Part of a small language model's weights.
Size: width 224, MLP 896 GELU, vocabulary 8192.
Architecture: LayerNorm before each block, learned positions, no biases in attention or MLP, tied embeddings.
Training: a variant of Adam for these matrices, 543M tokens, 4146 steps.
MLP neurons of a small language model. Each row is named by its layer, matrix (up: input weights; down: output weights) and neuron, and shows model dimensions 0-191. Each number is 128 + 24 x the weight over its row's rms, rounded and kept within 0 to 255. Numbers have three digits each.
After each neuron's rows, "fires in" lists the words (lower case) most often at its 100 highest values on Wikipedia text that the model never trained on.

L11.up783:141119117090148161142126080127137076144129159117113174111147126137128133129141124137107135128132108140142128152138141130115085094094138121146155122093129117134142175147095110169167095114123150135128196122173151129150147094131110162168096142098111143111121123130107111114150119097114116126118154131144109143103151133117132164098108143176122128153090128140083121118143147106129116113122091128142068068144109127121164155140122145128159185111162122070119145091114087168084094180121140117119107176149146127102104147185153128147128049156089130141151150103117105126139097136142114121
L11.down783:135133154127134145169173104123105140105118123157105101130119148151171132126128130092090118105131140110165110118124190079121150140143173127123129163129132100132153100109173141118171136127097125153107094122083142124107136143124131111121142139085126124129084110059148126134121146112157112142156157151103147116168064097119104115111157180113163137131161127136120139122172117129152165103137121114133141130082176137102124146163130160129112092118143134108141120137148169093151199124112110103120099161155110118135134122094112115138127153104114169151154150126126119099153081108184102103
fires in: "of", "member"

L7.up406:112093094144090141094141145135122127127146102123150150133171145109141125134131117112161161136185098161080116143140111097144061106125139170127089122159130088111133120162102122115107148119133167114143168107135148140143165137138103137134107114104091084116108123084129117133126121154092113133120146143139161154128104136113147195133071122127140128073097145118087125115104165126120098116105152132078134148129121084190093078130126127108127174117133113123116124089130098105136108163141142150123143095152121121137119146158132142059106147119125154090108133118117151123151126108122139129
L7.down406:097152141130102118191135116128122127090118145116126084076133095128110130120125133136067142124115176076113142091129099138181137148163122138140124134136142174139104134109122112124143129136172114089082115206120120131148117106084142152139133123173177135125128120120124121135106120111140082123111107175113104106164128099161123110144147095114148106155148152137179119103157092133106117128136116132110120112120139172134071144119133122112127052141109154114114151078098090110158151112144125114123112142106121139127130124127140139156129147152110141157125139155115187097150170168158116181
fires in: "life", "death", "children", "1980s", "career", "child"

L15.up869:077166126120095149126090123128109155096162163124114115149129106126123129140132130101161083120164090129082110144139155129079128127149119135155152085115103127133115110107108116098153149159155184106114127081147155173140135111098133152112102118163113122142103153101101077094155155173132080107114073117164106120080102129111141079136098150147113142120108129148141141131122185129159123134188124139118166126103112118130134122112143143158134145112112096081134152120163133158103119127158145104099141126152134109137168120160113111105159126127170109160099132114116115155119099118111151112
L15.down869:122134132113131120130094143132115146112139146131120109137110126110114041113141195102184118014145114111124089129129128094065138129127060121124149109124106136143172131120128113109121125151154150141142101097151126170148153129094125102118142131148133118109123145117139124142134145177104125130106136125158113096098124145114112083137126181125129148096121146145136128134135127127146192162156124127119199115122129143124137108129159113130114124107168100105148166126136150115126130126148131133130121100139120121147167112123113122082114096133134146107119132116139102224122114131136126113
fires in: "are", "they", "were", "was", "is"

L10.up483:120121103116107149106124151155122144113136111104124108106117103131135128121133093069102109119178106149108097123122151164135103195128141113129143132140123093109140078152121115153172092147113117116105078128125138107180124161120156160093158102133094110138129091109101097114148125130125119137132118121157123123094126079124110062160091133108112112118127128124169114132140169117162144139110100105092162130086141114126151142139147117161105096116149094118155145124132115133182104150151164135063112130145150152140158129159137123131141145129120120098126097120097104132115089165093138113
L10.down483:151137128105120125112145137140131115152136094141128167131129077129112081134132176124131163000112129137147128127111139093122117107123140170136107154145130139142117127101174169143101147148127102161114124126138113168128145096158114147110175140140147107137128116136157126126096098151177119121255146109097147147134115143131147149098126125135110102123131138144112116102111153157103120109138160134120097149132096123101119155163129155136161109125099152158131098116132129134180125123104092119172149125143080117112151119136118134118115163123126112124112160098122130125145139116136097145
fires in: "and", "american", "from", "pacific", "china"

L11.up564:163095114123144148142112115208102183138142142153096129096142130116161125126132136125113108128141103160108134096118120100116096138123131138182132092108131143119149112126145092133143175108132126110135169143120119130160146127123144113100082157128134138150049145107120086098104084150111089115133129121147120138117141180107073196121113103145127108136148170116140127129137158138119098110117132122108126092145130139122115156132145118143130155137143138094155152113159127146181096162098153115103106159102104084163143109130130129053120113135122113086125145104110097146081103127108138108
L11.down564:075125105143122150122121162106184128093157095127153089090110146134130105133152160150115122093123149112162120101162163129146126114144117155084174140177161156117168130176188201092142107110122118101148131132152153120122122112124119152102170106117138108120100127120118107131115128131141156133204111105152161107130135098163145098130117143115126143117099077145123138126112111121144105150115111118120140067118142130118121115091135166106133089115140154113135138100111103075101142126109144100161139151126120145120121129111118151150115118146147107146144141147127136111167127105129123132
fires in: "of"

L5.up198:167121095116152130106110120139134126135120124161163148126079116099143122126144136125185080141145124158144124138148149104117150144143131153155132097146113132145091108151113142112109145133086100093150105135166109130153138106127138146128109125131114139108153133155098131125110128159091146118104128104151134041098135125128117098171127055123107083088166137144133135079102190193147097113103120117117169124141123128161138102109114118134108134122122110133143120119133149157171101122168167109124141111101122124136141146141145121091136110102148072135080146117130123095123108144164124094
L5.down198:133140129123123101175112171151098112120117187120117098173134158167104156120150178112101154138123165138142129172108135172149165121107139111120128113116153185127105172079114141134106101133115094130151168113138155139143073073152127148145157086090101072143099128106108127121118131148156090096138123121132144155130095105133115141148102123133176157099130128114115112104099083099111135110138129116136139128090128154124102121125141133112097111130142100165097125121107104146114192141131108153158133128157139137104079122159152147146156130131076145122124114133150110149118135133114118135
fires in: "may", "been", "have", "often", "had", "only"

L10.up822:154132086118192161126091089150133113188142115198102154114128153129143119110128130119142102129153110137132099072135108097129092170121125155127117104129115160125138106139109117117159095151110106106105131145149085122083154145132119118103129117127133153116116157093139139105082107162108108139102146135141136082094152195100119099167124098135077087118163176127127147074122155168140104101119132131127150096155106112147122124152147113125140132122122135126164148140118142155183094132146160134087150107140073162120138169139135109116116127120116109086120148124142122116123120150102142132
L10.down822:127132138137117109126121183128176130097095106109162102131106127125105116133130128141141157112122136110095155131114156140144123117118139089108141130185130099117143152102155141126141121133143147143154138125102153135120087115127123121142129135124081139119120132134146153119132183113118195126141157125107116153115081079128144073102178124138116133115146123128176129148128103103098129126128116112128142108109131105157121121163156188119152172053150088100123092112087104071108138112098156149135125105119171125148135094157090167141083136140110132167114128162141115117110140085157109131
fires in: "and", "or", "the"

L12.up511:105135141159093088111142108125129089149161126069113155121157085152135123117116091098129114137149116149086156105097125156130063128126126131131167119139133108110109116141092095123145198173156139107159124095143146152142145124132080115147144127139127126116106116102125118110152174144129107134126148126123109134145090098137132130178118128148130173104113176105161109124116116125105103127122143146070130166119055094118135153129114104128158102111110146136107127109092134101149134127109152164098121102137110171149141087130138122144126075139110167129105128122112146132128144134102174122
L12.down511:131139107103141134168103143122154155145121116158103074113075146134120145109097145163119083138115122133114119134126152128153149103125133106131084084103111171150050137127155140146106107129124125113115137147110143170149075126120093096177149131121152122170159096161155172139100144107098095145129136114113149108140142176146139129119110111088135100122159137126110137124142133158132153154110139107165162141094141099114134117112135098166145102137157163140158144096152139139169149149134129140166128104129113133131077087091133121125142119108163128135091123040125145105130169140130132086
fires in: "career", "years", "time", "decades", "life"

L15.up583:120132154134131155078085098098127140109137127153111102115061115137125123129141115137185123120138103128154107098143133088096150138167146129112098111123127115142151083120101162084131142116140105115146102149148147151136130129119103191161136069129145130129119168104113108109101129170102132130095089090112105083099126163175115085100093138157094099110085123114171129083113115162139085117158181127073155136135132151092110138133150154185139136124138154093146147140137119168133115144162155108137145140144119156141125173125144172120151124139136122135119138128135136118100143139131093090
L15.down583:138085087129139093177108124108122140143122163152112133134124143150132015134147176082134130035145119112114128138148137154113127089127125168162135112127113147168122095122131091156136108159133109104119132116105128123095146128117172117136157129110134121146103121164145129146135125107158116142111144137148115145130121084132126105149115120138127127147143135159137111118162120137106119134097117146178131092082174133194142125111170108130136147112149081133140171098105130134128129158127110125114149127103088091146153137112135117144155094128125131120097144112173110125117147149138104139
fires in: "that", "from", "called", "than", "was", "is"

L7.up224:114158118175118177092107112170166152168133135136116138136070155124125123129131129106110103134167122112112109095142149104115120174142117171127140126145108116105157080148137131139142134164110102080130155131162128128120105180111100152178110108143172132119099154070125123095134167120124111135112106130144140091114153167141131105130080146132084129129119186121158134093104140184115105132119116135121120129150134096134105106097131111153136159122153146071155165086148098140126071164123143152136149147175110127113154169118139155139105120107172100102123114127123136132143115147124100145
L7.down224:122138089113133108104107153127139134157126140141132144147133126107112122139124154122119123130096135084104094126145163157108111141114120154113129119145182172132118119127116173149141099152139110094102111140126067175127139136117117151092128128095126124130161154090159104166119098122138109122128159108122139131124146137150061083172076126132106120133142128143096165098117121117122118160133121174132131120157135144171131159125140140146158112089117093088156167110176109120150135115140117181070149091156102121128161107139115121139133095152118122143123090152148125129126110142104085124
fires in: "under", "on", "called", "told", "named", "until"

L15.up508:135103097140097139117074103104111133135134083135128119121154143137127123140157128099138116146124073121115113132155112131123107128157132159136148093098136135126149138161188129103152102144101129083169184144156151159114125134128127107113144144095159078141146146118128097127157158135125119140098121079180129180115140125117123103112142138154140144177129139095137120139123090142112090138153133144116148152114163137148139092106188070089146137127107155109160135112114134139151138118123131160158149141144140171115122166110115102096141127076174117104085134130119180131139108116155132116
L15.down508:132087113100114130052149140100146123154114131103139111166072144090122175129126138140087160138126099133114106110164128143160149127154113121096141156090153123120133192124144132142146114152144171105183114130084122138093121137148157136092100104119153134122121114139132108116156093145159144131137180108134127107099116138167121154195167133156121134115151158107101115114133131090084126093141116138124105120133126124169133140151153127125095118113158130108143091123118104133126152108129140115167128131179118108141162127136113101137096089155135138153084113089100148148095144150105100090
fires in: "as", "under"

L5.up795:140156068131124182104119073160133112147139118124157118131104128131145119124129123128174104138155113162137112140131112120120098137151138150155119125119115155134126052143147102075126154127091179103173110106149144153130159126142148166153110123153099144143129157110116112145142125184101103121109103121119095125126086133141155138162113104104104126129166172132162127119121142155187072146142143126113130109098112149192138141130136116134136165112126093101144106111116132103100119135185156127110128146080156118152144159143144148149154130080164108141120142131141138103145116062134133116
L5.down795:153149156128107096186120110095123134109109120127092140121127100173124137120122120122136108112147144111156175105091139109121149122154104122125126074150151151161139122078118120118126107056137102114089143180129102090109088087135146164122115128114114106133122115154124109141105108132158121118106155162127149183126156132148173083128137144155201140166111130140138130119122115108137113095141157140159126099091166147132119121155140133116117149134120111155101141142059131144115150139155101124140135141149143129097104127151153115109090152142111130171144117110127150074154138149124136135
fires in: "were", "are", "was", "other", "been", "many"

L3.up685:160136125089113105144129118113099133141107173164143140113138148119117139198127098136103137116127109128153083138128115125124150114130123101120122111142135088117111101098063135132123169163162122139150094082139141124153142109132129146099135160111117111142137196158132105082117140148125112143106118121138150113116107131125188161104098105122136155089167120121106135121125173144143110072085145093129186166128092082148142068142122116173111134153123098114117121069104121114165153090147130152131145089136162150136144113149137145110109148164153132089103145100117125120112119130118152098
L3.down685:129103121079149092106130156115140094156110114135117137106139153136136142174078113090141111166122114190145110115126130122131141160110110129102092108066134133113128137114108108137171135157151132126134098090123156137147127107128135090156119115144141142210130128154097138144135164155158175141079120097125135111097099120063110165186107146143135141125117113111123131154152166103095120134065132159124133127165149098122095114094105093120107105134159087128101128081149111145159157145092144139115136097152154158146115118135160104073134155120147139123134139112160167121107158132135111136
fires in: "his", "their"

L11.up696:141115099157140174134126099162105109115129140150130123124118169129139132125147115094188087132187122129144105109148124087127140134103119142164113114136133127149150129109089112102120121158122120132140178121138148117115160164121120159123080092137095133102162146108078110128157187158157118145113144119169105069115129125131124123103083100148112125140133151121134119102151149161117102133130081108141143177112116157158130060114135120132120183142131116114149127154167125135142093170159132124146128127107150172128111159107156120110118125115139105080068154131102090121166105129142109137
L11.down696:142163106105158123120107115133151125120107159088153147137139118183138136149105162134104111100124182089121116127113190144136195125151121136170119148156108194139138094149150152143141116134108118136137089093168094157142145075088135120143142151166116134109108126135137127115084082109115144138113122125132160139118064124111174135124098133137136145125103116126108135136116134144140115068135122150151183102142144107096106132124175133086116109122156090110097111114131143111141152137137105143113123111153133130136126157135147144115145093140104093087088115170112131136113135150098112135
fires in: "some", "several", "many", "other", "most", "two"

L10.up51:150094135173140108146128143152109088116084127115107135150139130105122133192145115141123078150126110126074132108151139118123132114111127177122115089175122095129107153144169128132164118160120120129148184181136141124102137089121149148070112142127142115161113122142141136121100132147137093139121110127133154141163157127134124157147143118138100140125111150102135095131088109150125112116099139085109145107158144117130122105099120162155150115134114151176144111105139107137114095168115156104153154124131107128130110110144117100071138158120150126121119109113092048139109125111084135096
L10.down51:117081140086149126096155161147143167129137147068157123109133152082125150133118094164138114160156132102148137163107088136117137123093130111150145137103103104115131140134109125107100128125139138093101135135136143120138145112095165099138134111108098135093164092123143172134162144120082145112115131103126129099114158100133117117167083138094142118145121116139155140135116187131124101130185155136118124088136097058113131157060106107147140127131168151117096154155093137121120102109159111136111110102089122166141166102105174123127124097153101118159087164139126112163096150133128181108
fires in: "of"

L15.up595:149096092153098183127131115145101116159112146155136156131132143160139119185165118117137130112151129132137098137124152113130159170112138134173156111106136099130092138101079135080145113151116123118122154138138148107146164099131117111130082100131100143109153166132129077128143143145071138130097114056141118099122140173137111136096118132133089104090155135122118104137168146175141122122124108072137127130129148142139135114093170132152151123083141103103160155126139124182109125148132174129085128097158121131128136117083136127113139145091199130093155149109129118118119130128117153112
L15.down595:151117127094175136127119122091150133129171141137131150087118101123153060114102126126135096030156138120118161137128142149122117114169115109156142111112138152136132109138172094186115144148142085087132123152194098142140118141137155143135171153129092092156111139140131104160148084101160136141090106161112124134111117113123170090145105145093111144151128106151133136120110136086098129145104109118147147134127128138152107152149147110083113084112117127122090095149088089099123179126136101129121112130128131099134121138140131150114142152181145092165116106149124113120158112131124124118
fires in: "s", "their", "serves", "at", "includes"

L7.up668:125174108128118116102111099127167132130136121121100126105119107136144139145134134120155055141152118157168123123146115106122155156185123113119095112151108121100143116143110096125153128122118159133176082141162138128144133130079157169113140122133144074112108131125152090164139149173182156150118132108134155119100114092146161132104106141123097091098110162116103121118133138158154093099115161116097118138168135139107166122126163053117122131136129147113163165082117128097165093137109157116153140158112113126167123127126151151107113123061172141131112137092095133136143125151120092119
L7.down668:131134067116104108093106108115143099064120080128130118174127139110124102133112138130172126096144136126139138116078118135148118114148132122202124126081147118128147138118109055119145165102142168131139113133092136125133153094155136104142134128137083114158085111113143119118105174174098118100156135143153176108129125113092124107125132088129130141103132148088150125163165093119092138104127143111160153086102112142139148104165197090144100165133114143129127173138123128129135127145130151121136130113125187128159134082131156172116117110115114133106099129104147109129129129093139109125
fires in: "had", "having", "however", "lost"

L5.up705:137150164122163143096116178138073156138178098132133157084171155095128094130177158189106122111116126085092183136137130141149132121155102104134155159102076163152128086102111119106192162138111145134105142095151111126146144127098144152088158141119128140147147140124133175148115139103140132159098138121141169119162116123093126158113127100169132150152154104153133115119094147161103141130143143142115098119089162117080148117135118126129122149168085146136121115116139131119154111106128111150151134125142097124066104133163122131148109125123135125155133123112156151127159154127107088142
L5.down705:143105146148085150142172103149093165116144134140148125170112120125124158143126110060138137133123113145120092152122107147139153117122134091143100136135156133141119156155154144171138091151120115145121113118133148117093135159132118154128137107128142122126124151141118119116154128151134118125196121101153142067123127079106129159092151147087087118137135108094141087110130125139148085091130148102169142169114117161104088138125151115099180106121185079122137145149139110114129124094154139125131146176171138083113121117164129133128163098093164133135140100155117137137130109149130116116
fires in: "until", "since", "but", "under", "order"

L16.up531:123176107102166158121087093132135120111110109130153138104113135129150128113097133152136113128134117143160151100143114121113120149155129130142129100165114143131119084133117109133131141131082153096169110137131124121111153183148124163092097130159149122110067097125096116113131143155096102153100121093148104102147140157105130103161091114119114109148142139097157123107114166167141069115144159119138143121070132114099141087109137142155150130155138117137159154120168139166142116096127153113136130098147108159098147097132147098142133097105189078140103139121106132108143123153136152162
L16.down531:160129071148130106142159185138139117127148161109105125155105099118129171132156126129094103155166148094136146151123155143091169153135122086132153150081118127153136135100141126150085112106095128151151129105163135138133115109126156168150129153084172137098138149133085165121104093121130104127129105118150156108123142173164150114140103108175190131144098152129130141115141110154097152118165132161148140099157147122152145134123148094097144113143123082155132083120119125130092096135143118116168124140093104135128110130126128135081108150120144113144139109095098134133140126114088158138
fires in: "to", "be", "when", "not", "only"

L15.up706:126106117172127123121133110124133087127159104126099131117123122124122131138123099121131148138156131096124117142131179138095150111096131125138117124091146135118086108146077180126128126159091133115120177147121136125113186167145086125120105131123101126105122146100125149066148162143055095127105150167139123140108146132153110136168066130128105118074121147128152099139137136155181108123126095108155126103147140127148147127098138140092125114120176137094108189115105108132101124109147146139088147144185080141167152124167125132147118124128121162153146100082136104102106108156127172144
L15.down706:094146138104158121132144139126083126160121141129138112132153132141142157142109126109144154108065123162124200110125119126157151173121118108140103143100111142097149152121126150151102127148146131118129124098115162087126133102126100079158121100161103114131145132139084111162143125112120164135127177114113159145123139085083154114143109149149153127133117157145130085158159126098122140134124179119119168158112133097139135093116120123088073079115104136109150129158164132119137128088127105077122128159107124139072142130150100118149155129156154071145098100152087125113163147127197140112
fires in: "on", "to", "in", "2026", "order", "the"

L10.up175:165117114113140180160115087176104117144111145152128126126092145134131136127153117130116102132138094150082105114129129106130079156118120143178117088163095079158140123096122130112137134209145101132075133101145183128089194115118117109136118116127115149117120167146095115119131128139079089136119117111130117098139130176152143115155106124130140118128122174117126127090137153150134146104094123124133172160157083111179122058147148085126103102132125100160167126155142131118127136132131131132111126091149122103150135116109140121120145130138119131074088170103117132135133129129130117106
L10.down175:140117121117150148113145113126171123114125104164144129096126141152125133171085145118134127113106116119113107080129117128143140067124104134132160126096139153115194110169113137174115089151105112091127125149164117121105146143144143061113150139110112134113121080120127123100104112147134170095144144110155158105120147174065160109117148132157123157154149146110133115122104130082158112108092091136133145097129169156088121172185168092151149156156124163076148095122140150115122140080099157148111127151135121171099146124120092156120104128102130139119119101132146126125160154178140163163
fires in: "more", "two", "some", "three", "one", "four"

L5.up4:124131153167092134136129114161149138104129116121090107088131099118119128133128114105082129137121105085146138125130103149120175125095132117127102110153132132128132066100129129096144159118142135122156119107149130142150154167155116105134123122162105120108100165128139144127117150177071126130131119131142124115110120133206179127147156116147118108140168138110199127130128146153114124098156176110136169160128146143120113126098133171168117121109157119113121104150144122158079128148115154148119130137118134147118091110126106117094130062138147104115155151140117163140104139157131091123
L5.down4:087113127129120148087135130085121156128144110132141160124174159086135116107109143158138136181124131150089141150111127116165111069145133149132116161156152098109132137151134112149128085055097133088127138174103169108128108150142130130111131135113139095135134135113171143132144131073183122123126149130099110141120122115144106152145120133110115120099129166139130164143132126129106083124135087166145167092117160100145132145148132125116153107147127114114113161123136122127105117151113112134113130143129102085124119127091168095143104141146128112138151102162139099090181167108123190127
fires in: "years", "appearances", "times", "months", "record"

L11.up778:104099134137188140123141115149093132158111149131130116129132126113130136148129112110176114135119092164132109145168096100127126100107133149161162125086136139131147128139089095147150133162110095080128113113141142154155107133127088159114097145124084116118134115146106176106109133112150123144105141110160123155129108137101107102112091095128104128150124130113150131122093170142114114127124077109056127149142137160084166183082125155137118133147147171109110090133099144143104117122171148134069158110101134164107132161147146085080178147140155117124124153135134136097113125128146173150
L11.down778:149164127141093092204100109094157118102120074132078121127122129153135109127130123158142166139156149135139170087092151091166144133113145120130132121122123093159147139120077145098125129113085143134114146163114158121085142150140168111157145156131133127154110120140127149162108132110122123146130075123085146122141134116130130065109153141125091118122127164133105125152145135082150087088136162155125153118116138148124156112115159132133093095142141153174132167126132140162134120092109107118157111127126097142153166108104119119113109111123123131098149102145123125121135133182129124116
fires in: "the", "of", "and", "various"

L15.up889:114090106127137128142081129141098137087125138177135126105135179143141121147108126124152127154148124099101107148175136115104099110114124161138103109081106151146136148154184143134157112157121117125124228138129093148130130135134116099108130099120135146149147156128148086132105116094113070155116111122151154139095159140118137099120127110142125123135108149126093122128070120150138106147131095096136166116098182141153166078148171114119166092154145106114156133126123126130103138128136131159160178136124097144109095163129101119083105133098142118110129119130108095130125096149156167144
L15.down889:104136160164154127131139143149154138173087145114142134174106125159167135147104132093109085115121159078172091124160112173123123102155141090118121188134093180116102130115155133115107120120151135107130113153133135168150134097154124170126139096107119141121128155139151111104143128134105146134154117156159103153118101134120104150140113139110120147141118108121122130125115119126113158078162107116159129089124115114154080127136145116084083107120136147103118084119144185089116123101101115126171142125162124143136126174152144119132115109134097122092124111104121116147094131165056112124
fires in: "by", "of", "under"

L11.up580:126129090098210125123135060125102100104125122149117127105159188105107136098097131135122152130132088129113118120135171119154150162133106118154137113181114149145175129117150110162132092192182085123095133108139086156135141135138134162122141090126113107087143129136133129129150133152134130143125104082160159091136109147094143130152116102125170128113163120119148121140153190126114148112099124116123096121124144140120153147171106139141082149115128122126122168064121122160129129093125135140109161150143153138128090164147147170170149126148128175142115160118115138119145106134119112106
L11.down580:070111154148099109134129121104159140159134130122115127123117111152167099141127225116106116034149130128114138135126093167056097121132168089142150140119129116126098154141109161130123102127110171129117122150107147130098141119109125149121124154115098167096099103107127145109101125103140120106220122126116133180096123134120130122111137159127126117132083124120146137087167082160138118128140125158140165134153147128135121156098108143173117141132151153114117127144110143125098148136103104119151120114182136129137175112110134073108097132124087148146146096149135095128120135134085173140
fires in: "and"

L13.up832:145130093136104165087137108158077143111128107183097109127140109108141131155119113122153122142115125129140107135164095133132140141100133156172147128094152092138096116091073145136139163194116116127153139107151129163122172123138119115126102142102092118070136168146145096117111147190143072144133095082125110130094125161127127145113138131184100145128157128123101119111126143163152109138117175072147137133094128117163136130124138145137110124158152126107151149143138108154147103128155168131113149129157102128116155100173110095074130161153161120120131115136139071123093137134125168114
L13.down832:086107114139141086122131157118148128103119113119155130166129099111139122143110122128109150097177115121165129121147131161094102147129130098144062119126117150077158136149143122095116084096117137113174112120131125101126130106127133148143150113108104128151145118114148147120122142113082169126114150146139098105126106117134098112120095152106130151165140106114087149119138139106163141163144104133158147072129168121079120172106087147171090141107126127160096127159172131148117118137111117161127156102138152112145122161133166123094169089097118131166125167176108124123170144146100128169
fires in: "its", "his", "her", "their"

L15.up784:095084094118130146112087091153093094125140119151145125138164120139144162155200112130153136136167111113128146128114164123115106154129130146074137086101120104156087090122153141090151137146172096104148178118129164169103162091153102089144118112137087152127064125100135116143116122148107085129087090090183119145132136132136076123140151104119137127122111135126126149098094134124133093110130119143164125119108131116108141115133129149150170164121131119125118138119132116134131099179121151127107111121127110157078130161169124169099156136114107140115122109124126129119127063101137125138
L15.down784:159071125154126105114132136175172140145087171151138132131088132131080111088122128117096145150108137128125093131100102193115122111083130121123120159139124184135113122124116119131089148143124136130084128142128142087116116098087100151144149144104165142131146115126131139144177145116139157139120126117068106124090120113155137119178120113112137144119135156115163104132115142105148127135128110101109092114133178145152111169103173130108127160125113132113128129077125154167118149120081125089156117140155108147150142114132142117168133137154126154118142136133118107110130137150136121160
fires in: "under", "by", "through", "as", "over"

L11.up101:134124173176172148113121111169119119145135130091154131174171151177068162135146121169123129134161115152109081142108163136105119176160068124145146113116153142139156136110141110114123101118067096145145158114141126128114112087137143182143099162095130142127141155098125124120101140103121151143103078110165100119118112129128130118142124108123095082136147179152139139158131152122159119080176157106092121123135126135114137155123133091152184180144125103090122133107124126141166139169148128168113160117124118162119111172149133111135095090121157122119116109115124122123097156176104154152
L11.down101:117119125126107109143134133120124149119110131130114133131089097093118090124089238162166124000120113113082129122116144150126134106141175124099172138157129128146102094085143110143124134107106145136102140117122132160115139141120143140129115100129137104121130099114154126098126134133123105094245124144131153109142114118124114131123149142145151149151094117124132142128139106146145128164108142158130126102121126166096120117108155102128112099135137151115153154158138134118117136120135116097133125117107121145130135142135098132126132112096127124155149136132120128139156118114126179123
fires in: "and", "but"

L13.up413:135088100168109185092115115192168182150159148167138098103160078092158146130137130140157104128142130147104129074178121062127122130106136145116129114148117128158164113138107102150126115108057119087137160120157151137144141072111135133100102078142086114121134116108114102144099115138124114124111105127148122080085133157115143165092131118134127118131125122138121104104118162168125103140171085117097164090154121127125138130130132132148106143107128096096153111137146122131146092140172140131043146158121123146101126149137125120089129153126166114144149129136135138099108118093120142130
L13.down413:095168147136145113125116134107108095097100090106112124140094147157128136164124179090144117081153138140116143143093137160129129146155124119116160150138120137110102146098118152063153157096142150106084129186154094141098120099092109124149151166103128131194145167120121137135145126147116140137141115114137155110157132111137117113131138191110095142139132110107130135137129096081143134148129131180121121143103122127108130117132128162128155126117062183121127204122146160088145156101131127136132139163097144142121129098092141123121122106127092140106143163125131125118142116142148134101
fires in: "of", "atlas"

L10.up811:148124084195145158114135114200135111131097101170126102164089141138109139135143109117113115134165133112176123123138135094103143166116111094128147115125129105081154132100129144080164139180139119153136112110132154135104115184111076163113100118089114147133100136117113133100134148171111167136125156129140142145108156097117146094158138137122065102100109151115134121163137140107172145169089089103153119124111132125136151149085131138142144128150119130097180159151130115072128092118109134123108117112150108124160124107153118125147138181099142115129106111121116115161105093136101132139
L10.down811:133142132092106128091107132086148105121135159124136173102158103133053113127096148149138120119132151154100133108157121145119125108105144121149146106144171178120121113119138150143097107125162144108126172145122092116140154101106121100097124138145129119087130151139167134130171136101109131076152137136127140161093119126138142167113150146131137143109146145128128110177139149121121064122155141192141117126120087146172115127199108082110140094123142095067089090158133131121130147113145136155127108138128165127095133136122114149088103082147161110120112141187095112113124139117117138127
fires in: "on", "him"

L3.up818:150178129104106107118152142174066150139158156134112140146103103132128113125126102126125110128115129168146159142125135114127103111166114137140134147146125145140158126095147114121108107115100142172130160079125083119123118138145175111143142138180116073123145109151139149170145160115077118129137148116135167121204151124128103178134143123138066147100136110144147145079143188127112121139124090115146106143102131148119132116099107112119096109177119126164140103111154119105108144084140135116122138123144138155136096163130107127155165121090144130129116137116126114162101087140067078156
L3.down818:092136117126081156136172125083137117113101133122125078130129136158134108122137130161146138103118087109127119139154131111120140111128157165124101110110170088145142122158141068132116159152119122116121139138138113138171163094107115140119097146157100121147148168107097123079083137120134116142131131134158134136127136130153138166141122112148137093119089123098168106112155118084112186095179142095137131137140118125125142175124072162141156133106075163146111149161064128147168123123136099109148152134143121122106138113128077132129088142118152098126130119114112142140141185138156181148
fires in: "but", "only", "just"

L5.up116:148136101165107181088126126171110127169125149110129097146072145141139122116133132110135084135165115143101123111131130125106095135131111204157134120127125103162110076146118105109152202138144099099131122144144149136147130157115090124171132129134112164132105102117095131098116139104119106120102123117149102090126121144142091126167118095112115124158147144123149135073124170204133080116078125133136123126112128132160110108119122160129120142143118128133142126129140136159147079171152189114104140092142130149133119097125146099119165143114118097124091128117126087121113113170138113113
L5.down116:157123132103140116128113151140153157143124141151146071140102130147113151135163174120140079159132109160127159103145173150122151134108110097125176099142122096108139136129137159112138132139149076137116147159117108146104097153127148129131155092119154115100153157164139112142104110096144138107106170124108120146097083128210172135154095131160162086113114134144133112077102116126109103115143166167079086093148104151146106202068120171118115155085153133100131132144121121132094125125114108134096119147183132115100111141161148124115145101122104122164106105149111133128152171134111156114
fires in: "as", "and", "by", "between", "either", "including"